Weights of a small GPT-style language model, trained from scratch on English Wikipedia: 19 layers, untied embeddings.
MLP neurons of a small language model. Each row is named by its layer, matrix (gate and up: input weights) and neuron, and shows model dimensions 144-239. Each number is 128 + 32 x the weight over its row's rms, rounded and kept within 0 to 255. Numbers have three digits each. A neuron's up and down rows have the sign that makes its largest values positive.
A block is one neuron, or neurons of one layer that tend to fire together. After each block is what it responds to, as a language model described it from the Wikipedia text at the highest values.

L3.gate396:112191132145111117111073093183136124148161099109165072158061192170169092138103149193177136068142080164094099163119123106140107170148103130145170082157142145130192142145101175144145129143169142065121131177128103133166121143129130134116115176076187093118148158112092104136146081178133118132
L3.up396:099120162135122111106112146173140085172147098062132097148063173164157156140167117112100171031124123137099148174120102171090088148133103146136149162203147117114166135120091121146127125086166161059111106169120102126137141204110145094139146155127179130117082120147099079136150082143132119083
Description: Colons, strongest between digits in clock times and race results (11:00 a.m., 2:21.2), also before subtitles or list values; rarely word pieces like op.

L16.gate166:071155125111217163090151094160114142138134086162146078145180137156149097105174130137149148147170059129143143076109146161119101117145161148154102053139160141166113100110098141144074127062146204144144154127115174142099121088140147133137116111130108087121100125249140104130051154084164074059
L16.up166:110109181157146128114105133109124135110133136176144084164119153139140126151140154188155140118126196125142044139134173122099139114141123153099125129176144095109162104096128146157099135112155193094112126103143126069107143118101124112145080157115108126145137134108121120125111183185071197103
L16.gate227:090136151092113085130152119135167134170080143143150083084126117130167094104110152105163122104125093127134141101096089118165145116123164104165078130139194113102127144066114122119119140082106128100087137164143123127132196107103195094081145156073133136165170124172111093107114138163183120103
L16.up227:119166103142101154095124141147137186140083108099066089114118095161122097109126176140104135079108128142146092062129120150144118191154195110150116123146161156121089152059097116114135102146110140112103107163117122102112154154129057131166031107179080131169111135115106147121119124070146077165
L16.gate415:118158143163109178135157184149137135152156110081159080109143147152070089129132157156135099113115127161078149083095115124129111152070178104182085197135140117130152177132090141120163137160083159155080173172156132114077154093059122154127118171179113100136114133093116081124084109113160109142
L16.up415:133138141132166127167154124147111096167172122128147097070130157117144112071069186165126137128114131144094142131099113140084129114075171104166109197130192149096156179114111129153163152112124136142085147123146101152081096106116171129100105197191110126120072125126096105152112161141097146143
L16.gate559:124199118138153152162111126147134117137142143100179142145150185193090144129093117169143094104089135142125156132128108075130154084142137110112202086164167100108127172138143162107167127122096124118074177132123109105073123142136151100104134147110148105105076145113052141122171096105137124098
L16.up559:106102144153150119147112174127187123115119149097171067174164200109129133066093133113125082131115107135132098161071107084157157080154188139153143128170144095152118135115111138144188154116120116141152081083097109210102140115123118123041113130151154151111126157134079129131172102136139153068
Description: Digits and separators inside multi-part numbers, predicting the next digit, e.g. the colon in track times 3:59, the decimal point in 33.2, year digits in 2016.

L3.gate346:101094106095158086090100134092111150146136058145119105176079101122151145093138124114101163109177130099149139180156081080115081136090125051152117085079132149138149170107144182125110148158145116097144111104181157137127148148138160143150135120134156144128094110065137119211144151074071152166
L3.up346:122174129110153092084166168112189120130188064110110113122112144123107073118145127099116146103138101108158144147106109113092136144104116053170149122104107138143174133114126130116115102156151118099158117084148119197107193120125077138121130118127151105097135171056124113176119122152171191137
Description: A lone word-initial " f" token in words split into pieces, such as film, first, found and family; weaker on second letters like a in D-a-ughter.

L16.gate226:151152103131163159067146143095142123096036135131146169117178113109204135097167113161106183075079116124104156159105157137139164078158147090080176119122136120176138141133113161136183117117090121082103117099134119199123134096142141196166127096104115128179071089137127072098110192086107095149
L16.up226:136184145210114109060140139108174139123093131114060180125207146105115147097141097117124164088121078093175114142140064131168129116197157106109173129149104146190134146170133168094151107155131125107164114050139108185058150094151135128151147098122136135188072129196144090117158144108177127170
L16.gate337:110159085182112195140116148072139131162144146077112220188165152126111141130083143110214198114091152128153133134110158126095112174150142135158120141108134150178138043128123197155157132135160140057105126099215136176087143128147087185149139162166143091075131139127100143151149184132143097119
L16.up337:172177151148139103156155107150182144103091165160151154163205157053106170161192120070151199141092129172110121136120150140061122150127114117120148115148150124131099090155147129133089149150158160118116122110144156170133107078134138133120067110137140176158189120183129177177090142091153164119
L16.gate423:180173113161082149150117125107116117116100103129092104112191159138163115071109143105109068177107130130144143140147135133120151116168110135092149207090137092149134139105075148124100122138188135135127090090175158175154181083135126159115083152111170166147101143136105129167157122185096105117
L16.up423:134136164148097136124112084160113103133137149125183138175093137150173142055190134063085108113121103128128134093099071120111145131150127118086135149087102175142166060113136174147097096130129156091114193098059126170145131163163176141071188104099137136152105174109098177178115120085111133122
L16.gate698:108142145119146103134127136123096165135145192159089174094153065122176128097119101157159139140087119146111129165154111056158178070053114130111127156145090127152177161090116092103156071074079145088094206071100173173167138109164099173147150109105153150185163130110047204122106132172128114083
L16.up698:137203135106128140102104066122078140148100099090076198149135116087096194110104100120134115153077139148099126092115112144144131113120133113086148186154109122070130138146150106139083136140121152100188156142097124144051141121150127155114117133167151096174100185084121151141128141106144104141
Description: Final subword piece that completes a multi-token word, mostly personal or place names, e.g. Sas-i, Pisto-ia, Tolki-en, Mao Zed-ong.

L16.gate65:130164104151163129134135110122176188140148120153144157189119158092174075111149075166159110162138136080152145103130079144129142131103157099151156141143123138078073079144124126134164140132089135055127099113163122140134159120109093121143125138119157140160092134078083102106125167150114093120
L16.up65:155134116146107103123066138163068154119122043128127137194167155083153174144170114126122103071108120105106130086190171118104133116154125174186158146118157063078150120149121121131137107139224148116139156126195154149097098071121129156127107129135123158159101070173152106120124096096103081159
L16.gate412:178136127123144149105141118152122152147133103059144133158137166099128074106133151181138095104097120148094128122115093090133122133090106111086162158125175153072138122122140127126168150114158135161136148139132158144162156102153091121128115116201090172163092110171151055106093143148040169115
L16.up412:136156099140141157076220080162085088132117164130157102171085117113104080093092090162091141135146215142119173105150096147095176101092157127145110128157132155062143152170138141152150165076066131098112102120104117163059132111145155120111131126129140122090130135149169101092104149134145115091
L16.gate618:118194178144120122132129103110133118107160137154109144143119171149182124135097096132083123166159167091115142177121135156112128150178146134132147144134121085123096096132085093126161141073196092108122113156118068126118137106133173077132120122128151149096108169151119100145076199068109111170
L16.up618:131093150066101121099135081091104091113149098152126160132090143139070121113196176130089105195099206132108168123044122125180097119115156142139176102116106114087112154114099136093106130162131090171146154124159099140142117132120157110114126075156183122117178126103118106133088132159191122166
L16.gate646:088146120117112106088164146153094089160137125131072130131177135104125092128129132105147156143138088096076079104113070137128148092093090119159091105092159097166120097113178187122143118134044116148150097159119155127117099205098144118083148106142120101100144113107153102098163067067199133189
L16.up646:087174099101123080147121153169147097103119123146119143128136137111168163143117129139064136108134060087118072122114096157090125131135126156143155093131214095083124095163112083183113222197101117120145100076163150115161149093121116115070144171108081149168108187207148109122145096124229132116
Description: Single-letter first pieces of words broken into fragments, mostly F/f as in Film Festival, Foundation, family, film, and occasionally others like I, In, m.

L14.gate183:188138180149121123075130112117086119135159058098179121144144151130107100063171183165112133116138142171109136079165135089180113125105171164120196165103126115172127144178061116178132112117124128182129098150117148149164135150147173166121085133087155095083093123110144095100128167100181158087
L14.up183:141145185091137062088126133128074178104101085166186174144130153154165147109165182099133075129074153118141160151135125156184065171148136092118168161060116158161078110130099066129154086135125095124140126098155128142091134247168146127154154120140164115111149084121116107093104128081161117131
L14.gate195:112184174071137122112099156147113162125152121157127171178072051130135089178145134115088106200113116109088151148139132110179108073133125179147147148095178110169121199096080118177126144153094101104176122138135141105130113105157153119112131047109193084141125133108160135153103140091119156091
L14.up195:103125140086131123130128148140131161150138091125172116142105103061138085087110146124151161128091129099081168146129091194152125146176099194123116134185076143097145160107143100133161207142168089167151109087072122158124172078173106140103145081156137118148149217094180114172137167086183139108
L14.gate439:058092097175119143127124138114071184127135156131148149059098091190061154120148165129101181135090108094098141067150110136131154087146115111053161100107115185175147146137152130089181092166185129136161150074128160054135113125139094159119121135135171125147150092153194097156141128115144196102
L14.up439:183096080120114143091153098112163136092135077100143140101065147175139106171150118131169100113068180107145143130132145155176131133137072098151116144110138124133083174138076169151219144086187130101148025134135108101153185107165132145126084149073115144161175106112158114076185082091141164135
L14.gate466:105208177110151059133099140167126165134097118109150132151117154137151143154155138184131139122121102130085118141116124111114173146175172155131050128071052119111117125075109193132090158153117120144187135126146150099169149183140115168139132053152110131154136140081130092119190165057168129082
L14.up466:080121134113122128149108172121152184106078113127125128129076130169108146153141152142119118060105128131116141207121104058063148126102103078146135124096187113107096162138089245159115052170093128117140109043162133225168143120119151133155111133077121163161161171086202136117164181121167112132
Description: A word's first letter or letters split off as a lone token, mostly f or F (f|ilm, f|eat, f|actors, F|emale), sometimes p, g or b.

L14.gate46:096140114112091115135149106114128125153137137164111161104134115111136133166129122110121133099109125161051132140217167145131100179042122100082196086098144154193104111128175133112050103117103084163078155053116132117142138105095106080141146126123140161136116085134079089157117138124089099051
L14.up46:090084100105132174174089099122124111170118114145138137151120112104153124118093045052059116105123159099080058168116083163116077146107142101127112142153097112147137153114113185142106117103062210134173143131144116158178122048142183171072149092119111081137180122110154138129099157078061162139
L14.gate129:145171122134108190121105111099145105126160095110112188185166165135139138161125144192142226101132114085103109231072116124182134132127189095135165152134154132196074126078136171163149137121155222155147154122117107132111127141122096169055098183130102129122149172138143093117124134165158111143
L14.up129:112199107112151177128139105069120083129099129112098125104215091139148096170112118133109105169106135106160117115154174141110119107075146109106158113121129096169203135162165130105112132139105160162124085090176127141094092107169162153192120144110101150111152121141132094139179128118113154064
L14.gate308:110163192094145104082168138104111110121091119098122126115231102079125121136180074175130149126139146195108149110109134122149139093188084135127161089123096149139169221069138135086153174197076154132089132114128188152089104103131166069144055082125125204100070090119145143122103148156122140086
L14.up308:106163121123162112128107202171176170117099099195130147116150123067175087178172056115174076157164177131088076134087154110129095144142136136174109100169164119165102153141146155105096179105094164170145124128094122114085124103144140182099137110161128121167148154171091070078103205154095165120
L14.gate343:098191133126103161109130096111149224124093081157077210100101127140195133145133100104101204106121150128134136187140153096168090150113177149079181105073105088170077173111157147179151162135071160125145170156124119124083109103098084094166138070099134126138139135127103063145113109131068109083
L14.up343:141169128105140137069111115092150140103107169091154166158189135115152169070153071089165185105089090110082069162088214118111160095128103134152191105136158096136183156148127166124162155119075148103172097130145103159115166090183102100098155075145120143128117151160177126077110140175187129056
Description: Final word piece or number that completes a multi-token name, title, or label, such as Carmod-y, Queensl-and, Line 3, Tier 4.

L14.gate192:123122135158156127116142126091168120138160072126113112052086152088140079165177097142163102134175104122124142068136099103130145092103148114170115084135090109134087120091128074168108153113074183174125076155154152106133132133166145183122100103129100133150107175140130111110142131136143145103
L14.up192:132090117120168140079109125150158097112208097137181084021115104092145125121201067172130096160155137159108139070127169113111096119129128133076146102152153092113171082098144147156086135112150151198133101119083195204118129149176157144108126139118107129132167105134183105165093078145129115130
L14.gate369:171084165181182153171131159130116146062141140154144124110107136173179139119133111125112154116137150115107077138096101109151144063123146118135098206134112124107117170150105152157157159170118092125092094125180099133100154141142133146151105112153131129093094112154175084139132117165140174120
L14.up369:141149121121161153116145205157149123124179111133103057079147101166115132185162132137135070138125099168110160089125088097120098161106202125152145089125078125126132095152108165122112143121159110111092102114079111122126116105074125176166091117150176147154137123097140147142145108103134137151
L14.gate650:115103150116149142144127170140170188093161143088108116071119084118118146052143098064153156101122081154044090131153094161125136114095151151173121122161092176157110114093201177140132123160139124164137158144091153157162116122102136147113077145110080080160069119120098080123187083155107067116
L14.up650:136120154134121101138138126197129101106125176115136111071175159132133098105132180106176145119134166137154110120181118189176143066122160149129126134081070100147144078143101116117072178158150112108081145131140139088150172138096141150131159198177093098130114109131127090126131137069162157090
L14.gate683:116108099128153117134123141128116146151163089087178132147124087076106127091105124144096118118150035094146162098144164140121179097073141171150147092161140192171145185111150143172160095148117113174157125192150135119136114162077119159129094113163035104112078126154153137205129159107171131142
L14.up683:123126143113154179065122106118123118129163106146193172089106119037098117160142111133113187120132055196144159091162152206126085086185118146151124162092140139125173157165137135107148137066122140176098155096139112175097088092053133176124136134115135119114136127073182126123139153172106128168
Description: Decimal points and inner digits or thousands commas inside multi-digit numbers, mainly in statistics and election tables, such as 53.4, 19|9|6, 50,000.

L3.gate484:141165120106097114122136139131078102087161114121102104067104136113124138085115139139162100142106095137218075155163043124125160238115149097110133134078142135137093119049185189155121132087139132134126110093137133150155135177130157033134141133134142100115130140077072143167146057122101084115
L3.up484:151186135094110125162110200143168134048097111125099108085090139143113137123098149121147107093030147182172127133140111108146200248112143155191134136036129119150121130143153133151163141132137103093145149121110136128111134125133138100101060116104156050122189160134086158108116101099068123126
Description: Word-final suffix pieces, mostly plural -s split off a stem (year-s, month-s, leg-s), plus closing parentheses ending abbreviations like (ICAO), (PDT).